python train.py --n_head=4 --head_dim=96 --norm="layernorm" --norm_eps=1e-06 --tie_embeddings=false --init="uniform" --lr_mult_up=0.961 --final_lr_fraction=0.05
MLP neurons of a small language model. Each row is named by its layer, matrix (up: input weights; down: output weights) and neuron, and shows model dimensions 256-383. Each number is 128 + 24 x the weight over its row's rms, rounded and kept within 0 to 255. Numbers have three digits each.
After each neuron's rows is what it responds to, as a language model described it from the Wikipedia text at the highest values.

L4.up881:118072185147135109101080123122138118118127139150128139104134142132120115191129097135135111129150170143151127149161140119148145175123176151183110153149124136107121145146117141140104171116165122128150159104153088117145176125131144120105145154158114142103087132139177147158120124133131135154121164139137147138113170143150154111171177124085147133197126163128117124128178184166114149097131
L4.down881:139176113128107163095163108120133062142124156106118148152136116149147120133153158164129179133127059115079140130091140081118137083135107132102125130114159162142112131178132125137114075137134098129121145126102143113099103122131063147114105113095082152153124129118067157103147162115145100149116151117107125119104111100131104145126118157132070177122122111140155164138130162093133112111158
Description: Incomplete word-start pieces

L7.up808:124090155104115137087136149111147118119053133118146106113128135129131097125122125156153129135123117173108120149161164123085188119139121147120121144134132148101105124138095157143115095102133168153156074119121112118129140130116165113096125113160109114175131131094132105146119126133102122112117112123125134115105096096118160145183114129149147108154119133137143113144114114119136115120085
L7.down808:112139124205165101133095127157067126139136128129132126128124124118153134136128135162123125119159155138104089127089089109143132096121156101154134135117117123132141119106137162143165099166155139112125135170080138128127134163087155154162116173104117111159122119130122139087126105138160146146148150117112141106105115097160163126116184145133092081139106148107137113103163105159085118092158
Description: Mid-word fragment continuation

L6.up986:141136139143112148158143157123139134129130156134116122153149129176134173155134123151145142106127143126175099127190088140134111123153136130147093120149092113123152119144108129142113093134114108130113146150121069139186109168194162104110122137128126148175146131135118136123180137139146129118101146116168096127173112134118163143148146169127129159133115200097180119114093103139124151143113
L6.down986:132157064113125127088140141132146134129155138150109104092133137110147126123121124098155111098141103162178164158096162138135159095096100119086131131128125132078139128126131169159132093111130104104163159149152113142127133088109096108125130128126147145106133123154156127141136143153076159122175139117105137113116120095137136105121132140116106149173131116110114142110159140106105131123142
Description: Mid-word and mid-number pieces

L7.up991:105138109119154119092136143119095154099125114126103080148165109107149116067117120114099117118100128122114118128086161144144152160106119166145103150163095146117104150110089085116137101141190165146094097101129105136152138110108117170116133136097073096184100103113096129175107104116119118122077169126134135145159105166120173112153146131159142150114087139108133108082141141144133117129127
L7.down991:092125114138132138145121139126119204109128143118124116107126128095119096116092108162130118128112135117042132110112143141130122160099160145119099156154119115139102147129091115128138123114158143126111076120116088160151131140124109172115133105108041072138122147139118111179129093128139105108114160150121080139165118122153154123145143101154144122111091145120127127119124123119124110112108
Description: Start of year numbers

L6.up655:132115115154151096121134153135115117162108135103146162153150115100149139176152137079169099123164181115150127166081154148135136147120130150153144141105142129121091134161147170113111175123153098175148135156113096166113148115094115085137144128130100114130169117193180122150134100114158122117149101170207113121132124143125137115131138147118167139096124131135151149166093190152175159121108
L6.down655:145159120120121169127153124159066132088118119125108124089160112129163107119099130175133149147098102177058131112132119150118135139129188101119138131176107098118163148118115110149154136113112123146150186155138112107116071116142143145103124137105136115158125170094114151146131121082125109137180135144095091183117129123101099127143137116144068169127131115105113125156116153121122081121111
Description: After and positional words

L6.up201:103081175124151119119114137119100174141117159107114136131124146150124080125128112112135096089124166104108149107170102151134106146104126134106130145102141123114097100122101136088150140151113146114130152093102119162158145115119123170099123143129109095119089156135152111131157104093128110139120124111144163130129110131099168124137175131145128144139149187151148096167143175115069175101098
L6.down201:140145126145105141126150116127099089124132104135164128139141104112147187119106155174121155131108143103104132179154139110119143071132119152112120100165145130157138133120138149155134088076125109140122132150100147106115156088154103158136162160130087155132124130171134154145141169152144174126105135121141110107132081086165124141135164142122139123089164098171085103125117120134171130125106
Description: Mid-word stem fragments

L4.up208:111138120091177107128097126133108139109137150147114133162113117114094052082126114129109153182117131136105131107140118112112127126114149156139177114114115139088131127161137157183140105094118143141086112094114113132142133155132129149122149111113100111141086126094138144141154129116148129144179128106137102193131103139091132131103193117175217134096103103134146132117116145135139133140088
L4.down208:126137137108139125098137108089155144170100123137096128121111110132120091127122095136171122082140147102117126157119108127111155100138098069152124099166147153158119122117098088118205163162129102171162119179102146131129137094120107136140080185142121113115148129100139150121078154130144114119069145121128146082153093163103113119129150082116102134116173116144130173109105085126160160121120
Description: Date slot after "in"

L7.up855:116139130146148107123107118156080125101097109112082147149142119132110116136148132158144111163130116064132130139141135142124133116134090126124134155062164110119118150122129121156132131136182157104109101139103134111161107099110123136119158086125119107132118117078107133154109105113101135128104104119147174142171120153120174096113177165165165140127151147107161148146099113135137152110118
L7.down855:124106149108186071101144121143093120080135149105100120111148059133105091142149130104187098088102111055203110118096116134158147153128165135132116115144125139124115128120130114102124132175126111137116154121105146128144121140151105117146137120113116125088162110157084166122083151145130152078128134115139151136152158130124104099128123116141146114140120125104110120175111105161163152105114
Description: Digits inside years

L4.up197:152115168132137120137110164134112102098129093155140109154148123115138130150100079126135135125136130141126117107112127139108120183147154096102123117151115102067122112143131109131183117147142139133125118120106155121154113149132109184113142149128112168124124144113103129120151116114118128150148165155186132158151129109123180172121179148094134184204137158149161124134124165177133130111137
L4.down197:101111121125093113100146138141150139152128162159135129089094110143173075140161160136148117094156111137164163145155179114100124077105126123102105096126152144158088153117098138155099101116143099120142150114113122144151114084169148110130139121142155154123122140129161095110124107094069111146116131141160116143169118137105083133111152170150102106107140103092099149098140115117132114118135
Description: Word-completion fragments

L4.up362:071118161161136114139136119138186109136135135162069143142118109076112073142127134151140135147110154117129153100151125143139102166169122152130179135106171132141093130118128134139170148105159133101122133130093130144122121156109126116181155132144160128114144126160112113151114133119133113124137069151137147155139130103160134124190113107123135149110102143113141146153153140147163115145159
L4.down362:124114127124152146175171112133076178156131122123107147133134112158161172108139129146135131129146146131143128132156128117132144136102100126112133142128111121147120106132112141081070184135149130130138141116158139127155141092154157097141132166134169161090115077114121162125172100108102110126114162123114134085099144136156101094111146156140113120094149118158179120097111134157088122113133
Description: Mostly "list" and "after"

L4.up943:127116141129111127153139110160101093144143063153111096144152134111148172120135145122153172098145108151140151143156159161121126129132133119072129126137174137090130103134130144144172133139148157154139116112163106102157101138057123159146158143105152129165139146111127137096208147094118172135140113146195111107127107107109156165114120153124125193111175178149162139122133140169114146125118
L4.down943:090140110128148102149119136114130138124096150137173106153142116166183079148107092151125111136147105153173151140162154102122132123164138092122119085115098119136067126102125129130129120139110121094100121123094148141169120093141155093147135158120135117157140119145166132129101080106112118122124135148130114151135113153136141127164105155143156140088089108072110128113112116127125104130104
Description: Mid-word subword pieces

L7.up1132:120135135122132116125147155117098140133097130114070134136133085063100102088121099153134097111103164092110093107146134147140150133160153100165107126126113126161139118135120136138176144078124105154137128166105110100141152132104169119154139137132111128171064127066101122145150128141104108135118114111133132167108136105123102138118107084176095141120126117086128099122154127146132146139129
L7.down1132:101109126136124156110136155150138124119144117132121065093083095115123148112168113087123141103150145179138124151135118126140150166110128134089134111152168130133138154115138137110140154145127121095155126141108171112100148114085118103150155172107103171122138125134139098114128079148091111108154170132116098153114127103115124112144138158125166183137162160119117099157145149129107124150133
Description: Country and place names

L7.up432:110158143122121135125093132120097131134140139150138149106066147144136106137132112106146090164129166159117149132072134131119146144091149132129106145181122171138124112142110075126134145130135132146103148081111141115149140133142128126143182130088103127119144087109126154150122083090141095086127132133137107150145108104120172128155151138225123118160129095121137064108142146107116126109135
L7.down432:159120189143127068145139123131135169104157138121133115146131143108157163105108125137149061186157117183124139115104126142144153106094127095139102128120140094095134107145149100164170113084142150173080143082152093103159126101095115127128179157149092120130121117154118157102119108120152113124123094109067115170136152147145163123111129129148107127088154128161139184128158133151092106135123
Description: Time-span phrase words

L4.up569:156113122120153106142131121101126127149095133154148135127104129125134156136147144101132117127146112135145131108113128152091167142079103089166168122169109130187106134157165134101163142089186136143051115153121103138167149132147108109142092124122104141122093112108148127137116153165116112168161145159071111130135105144131158165151125150107158105102132117095156151140112095147168121097172
L4.down569:125120167160094159136131125113141131138120142116134123158135114114147080126140118168132124132124123149169113119149139152128119145168167150156099146139160139142172121120071109178146126153125180108143079114100101098140102089151127123150123165116134136125098163149140125108172064123107133121147115101185123126138140128129133143109163143142149121116101136124120146133176140140109095136102
Description: Time words and word pieces

L6.up462:137122116134136116108087158130093150149152127090144161136129120061124106141152106119177086105183129161148092112124115142124141136132131124125134117099129113128145104092114108101164170109136136147075112108145147107184105166121100146117127147111084169145163112107129134110181096110111147158145185119154095147118112127124145126089159107148176138146150125126144120155136161151176119123151
L6.down462:118134133141151162165128100114183123080118143164103135099140108168141129118154113141132173147125099134104153109127177149138143105115124140184168141135110143126150129145116123178135111171123081111138156156129139090094175088141154100125165137184132138142105114160090131144102161141112152127132121129123159159142170107118140133183132122115087129148101144146155113085118180109118108153106
Description: Proper-name ending pieces